config = dict(
    num_hidden_layers=13,
    hidden_size=192,
    num_attention_heads=6,
    num_key_value_heads=6,
    head_dim=32,
    intermediate_size=384,
    vocab_size=5748,
    hidden_act='swiglu',
    norm='rmsnorm',
    norm_place='pre',
    norm_eps=1e-05,
    positions='rope',
    rope_theta=10000.0,
    rope_fraction=1.0,
    qk_norm=False,
    attn_scale=0.177,
    bias='none',
    tie_word_embeddings=False,
    parallel_block=True,
    init='orth',
    init_std_qkv=0.0445,
    init_std_o=0.0445,
    init_std_up=0.0445,
    init_std_down=0.0,
    optimizer='muon_variant',
    learning_rate=0.00604,
    lr_mult_qkv=0.4,
    lr_mult_o=3.0,
    beta1=0.95,
    lr_head=0.0059,
    max_grad_norm=1.0,
    warmup_steps=200,
    schedule='wsd',
    decay_fraction=0.764,
    decay_shape='linear',
    final_lr_fraction=0.1,
    batch_tokens=[16384, 32768],
    max_seq_len=128,
    doc_mask=True,
    train_tokens=369100000,
    max_steps=15861,
    dataset='wikipedia_en',
)
MLP neurons of a small language model. Each row is named by its layer, matrix (down: output weights) and neuron, and shows model dimensions 112-175. Each number is 50 + 15 x the weight over its row's rms, rounded and kept within 0 to 99. A neuron's up and down rows have the sign that makes its largest values positive.
A block is one neuron, or neurons of one layer that tend to fire together. Before each block is what it responds to, as a language model described it from the Wikipedia text at the highest values.

Word pieces after initial P
L6.down9:42 42 25 54 42 58 47 58 52 60 71 49 60 50 34 20 55 69 65 34 14 58 68 74 51 41 62 49 44 40 18 46 55 42 65 67 45 42 38 49 75 36 54 43 16 78 42 56 40 41 60 54 22 45 58 34 55 57 28 53 49 53 34 57
L6.down19:49 61 39 54 56 59 61 22 35 65 46 66 41 35 31 31 37 63 30 40 44 27 31 70 44 48 62 51 28 31 80 43 40 57 68 30 54 48 64 56 50 41 30 34 03 54 67 58 65 62 24 80 40 64 83 41 67 48 48 31 66 75 42 66
L6.down26:27 58 57 33 59 44 48 15 53 88 34 46 39 53 58 65 48 76 51 50 54 41 31 53 61 66 65 75 36 44 40 57 68 45 37 33 63 45 62 44 43 40 63 24 49 63 65 49 41 44 38 69 53 54 66 67 61 62 34 35 69 50 43 50
L6.down40:64 52 35 63 49 60 51 43 61 45 59 64 62 37 48 57 87 67 49 34 39 68 53 19 53 32 58 29 33 38 57 46 68 44 59 60 74 35 14 47 55 44 35 38 20 43 61 30 61 47 52 41 55 28 51 48 44 58 33 32 54 54 48 67
L6.down83:68 53 59 71 66 48 69 59 75 41 42 26 42 47 61 56 60 48 47 53 52 59 57 53 76 48 31 45 58 31 48 74 46 80 54 58 73 53 46 36 38 49 43 46 27 53 37 53 49 79 31 63 39 52 52 56 51 62 44 97 47 55 54 38
L6.down124:27 55 56 54 27 37 47 62 46 64 68 46 40 65 53 58 43 41 55 45 68 55 45 69 23 57 50 69 61 60 21 23 32 63 47 43 61 47 74 53 43 42 41 56 37 40 35 46 54 18 37 50 58 35 45 29 51 47 38 54 32 37 47 70
L6.down228:42 82 41 56 35 34 74 44 69 54 44 57 84 48 14 37 54 67 75 36 57 51 61 53 60 58 75 51 60 12 18 50 66 36 58 94 52 69 55 49 61 52 41 53 64 37 63 65 32 50 36 54 64 51 56 45 45 78 49 49 32 42 37 63
L6.down342:45 31 55 45 47 69 23 42 36 48 70 72 57 26 43 53 63 74 48 58 56 47 61 63 10 63 47 56 64 61 53 72 50 79 81 50 45 40 57 78 43 46 49 51 69 41 43 40 63 50 57 77 61 41 66 58 47 77 46 67 31 45 16 54

Mid-word hyphens
L6.down126:57 52 22 35 69 60 35 40 46 53 45 57 60 81 71 50 52 41 37 33 81 37 68 60 47 26 62 41 65 31 65 43 55 59 62 36 53 63 57 67 54 51 41 57 29 27 37 33 77 32 50 31 35 58 59 83 58 58 52 57 37 68 26 54
L6.down177:56 29 56 58 40 45 62 44 46 64 56 41 49 29 46 32 55 58 52 81 86 79 37 53 67 81 42 41 35 55 53 32 38 68 64 49 43 50 60 61 58 62 57 53 54 21 42 34 62 61 51 58 43 70 34 62 68 45 42 33 31 76 52 55
L6.down184:50 60 62 55 33 55 66 19 53 61 63 62 45 44 69 59 30 23 35 86 45 34 43 39 25 58 71 42 49 64 63 22 38 54 54 58 59 28 25 66 31 55 46 45 42 61 45 55 44 64 74 41 35 68 39 54 50 60 38 74 24 60 43 37
L6.down185:29 57 58 59 19 56 25 24 42 58 41 29 48 42 51 21 72 53 25 68 78 24 50 19 67 52 64 69 63 53 65 40 70 39 32 54 53 46 56 61 37 81 51 61 51 40 52 68 37 61 28 62 71 60 58 39 28 67 67 60 38 58 38 14
L6.down243:44 75 40 40 59 47 78 60 49 43 52 49 67 58 46 40 19 67 68 64 34 65 54 67 35 28 80 37 46 29 13 46 47 58 55 57 54 32 57 99 52 43 54 46 25 55 54 55 54 39 44 53 68 65 70 71 29 28 43 56 46 23 32 44
L6.down259:77 48 47 41 63 63 54 37 59 81 50 84 35 48 26 54 77 30 57 63 61 66 80 50 62 66 42 42 65 52 54 57 61 44 40 56 68 43 43 45 29 25 24 63 27 41 62 27 47 65 49 64 53 30 75 60 43 35 81 62 24 54 42 55
L6.down270:62 58 79 56 56 28 50 71 49 63 17 21 32 33 63 60 61 46 30 55 53 56 15 50 39 22 46 26 55 47 52 62 55 31 34 45 53 43 53 24 32 32 69 49 41 74 55 47 53 67 43 55 69 40 41 44 47 37 61 50 34 28 36 59
L6.down303:35 51 46 45 59 55 30 40 51 77 67 66 69 52 33 58 47 45 72 50 65 62 77 59 58 31 71 32 30 37 49 22 65 52 68 60 24 63 45 54 44 67 48 68 58 51 32 60 51 40 74 72 46 74 32 78 52 28 42 26 46 51 47 38

Infobox and table row starts
L4.down91:37 37 39 49 70 52 55 40 77 27 49 62 47 47 43 42 63 44 39 86 62 46 66 44 29 52 60 33 72 33 57 31 76 37 64 59 73 34 34 37 40 56 45 32 61 36 06 41 44 42 51 57 26 29 57 36 56 55 47 47 47 34 34 32
L4.down122:67 49 49 39 50 38 57 38 20 39 36 52 43 34 45 54 75 43 45 70 55 42 78 58 20 42 41 28 21 49 40 49 64 67 35 23 29 34 59 37 70 59 20 36 55 64 55 64 19 62 54 39 38 54 44 52 49 66 55 39 39 60 64 70
L4.down187:53 37 56 58 57 66 44 67 53 60 55 81 44 39 67 18 46 40 35 76 37 21 81 67 36 76 77 64 22 44 70 47 58 41 51 51 55 57 72 56 47 39 51 23 54 62 46 49 33 77 62 64 34 54 31 61 52 33 34 50 30 51 62 46
L4.down353:28 52 67 52 36 54 83 33 51 60 53 61 40 44 46 60 65 47 36 61 71 30 32 75 52 33 52 26 24 52 49 33 54 51 39 50 62 83 29 40 29 47 76 42 45 62 50 63 64 40 36 40 61 45 50 65 40 47 57 38 56 59 64 61

Second piece after capital
L5.down233:65 29 32 62 47 75 38 62 43 36 53 76 38 49 44 84 38 45 72 49 37 74 92 22 37 53 43 48 51 59 82 57 53 82 72 63 56 68 53 72 30 54 52 57 47 42 71 54 61 51 36 48 52 60 48 50 37 42 59 49 70 34 32 79
L5.down335:73 32 60 41 66 73 32 61 32 51 43 42 46 61 59 57 48 31 46 62 37 50 60 26 45 70 74 57 51 61 43 63 44 47 56 74 70 48 38 91 53 38 60 61 68 51 73 65 50 50 43 72 58 07 44 44 68 36 59 35 62 45 75 45

Infobox field labels
L5.down108:25 43 26 28 74 57 61 31 46 77 39 51 65 78 51 54 54 50 40 57 65 22 55 66 44 82 50 42 59 45 64 43 50 52 42 42 58 65 83 39 55 42 45 35 56 47 49 51 44 50 52 52 52 54 56 23 59 69 37 56 23 60 25 61
L5.down380:52 77 30 44 30 32 62 70 57 49 49 67 62 65 38 53 76 63 52 61 55 31 53 47 21 67 84 65 39 58 43 77 31 69 49 38 33 33 66 51 57 55 74 42 48 60 45 43 41 17 46 42 35 46 91 34 54 15 54 52 44 57 49 78

Early word-piece continuation
L5.down1:39 54 62 30 13 46 49 49 45 55 52 74 67 58 87 68 64 33 47 34 32 57 25 31 66 66 61 65 53 32 61 49 44 34 15 41 42 38 45 55 60 41 60 54 62 61 43 50 71 51 41 41 72 72 63 23 59 69 52 39 66 71 41 50
L5.down306:60 74 49 70 88 62 22 11 36 29 42 45 47 59 50 55 72 56 51 56 55 42 42 52 76 54 49 83 91 47 41 46 57 62 53 51 34 28 56 64 38 61 58 52 52 42 48 46 31 75 39 62 51 69 47 62 40 48 63 42 41 47 40 51

Arabic al- hyphen
L6.down90:51 72 65 32 45 55 68 67 35 72 62 71 42 34 26 29 52 53 69 81 52 63 29 58 68 47 44 26 82 37 92 45 32 35 68 69 44 41 62 51 57 51 86 38 92 40 69 19 43 33 46 33 66 41 42 64 49 58 60 53 30 34 33 43
L6.down91:41 61 58 55 47 68 76 23 64 44 53 86 37 29 86 60 61 78 57 48 66 73 40 46 47 67 45 68 52 47 75 34 50 33 23 37 44 56 54 35 36 29 64 43 76 38 60 79 73 64 44 29 59 56 84 46 35 28 45 67 69 38 40 39
L6.down149:67 50 56 57 56 60 34 70 68 54 56 61 79 70 50 59 63 68 79 56 57 45 62 59 33 22 42 39 76 54 57 51 52 50 84 68 34 52 65 96 40 25 33 42 01 66 48 68 40 38 51 45 69 65 65 35 44 44 30 51 44 38 52 58
L6.down175:41 64 59 56 45 70 47 55 46 46 67 51 37 33 55 49 82 44 50 29 43 47 22 25 77 41 52 57 22 64 37 38 62 38 50 69 52 41 71 59 59 42 44 38 56 42 41 29 32 72 48 60 44 37 53 25 90 40 61 40 39 55 51 57
L6.down180:28 45 67 37 43 34 46 55 71 58 70 94 53 50 44 73 46 35 65 27 39 42 18 40 45 51 67 32 45 44 53 68 63 45 30 23 74 44 68 45 74 57 55 60 37 61 57 39 45 33 90 58 22 48 53 68 57 64 68 54 46 51 17 35
L6.down251:64 45 73 67 60 31 62 28 68 49 61 34 38 50 56 60 66 19 26 20 66 55 33 46 72 69 49 63 66 70 20 44 41 41 22 51 37 36 68 33 48 32 41 33 17 47 55 44 15 65 69 37 57 50 52 32 62 33 56 72 39 39 39 67
L6.down274:27 31 34 35 46 52 42 36 36 49 59 81 46 43 61 29 68 40 32 43 37 51 39 53 38 61 59 43 31 50 67 57 35 42 61 26 53 40 40 50 32 59 46 60 32 45 45 55 62 67 51 67 43 44 51 68 52 47 61 63 63 29 37 45
L6.down325:77 42 46 59 57 18 69 68 60 66 43 48 71 45 63 42 60 23 47 79 66 46 58 36 47 40 62 33 69 61 36 53 27 56 56 78 64 69 76 41 44 55 73 34 49 29 53 41 44 39 76 57 51 52 51 24 56 31 41 57 49 57 52 64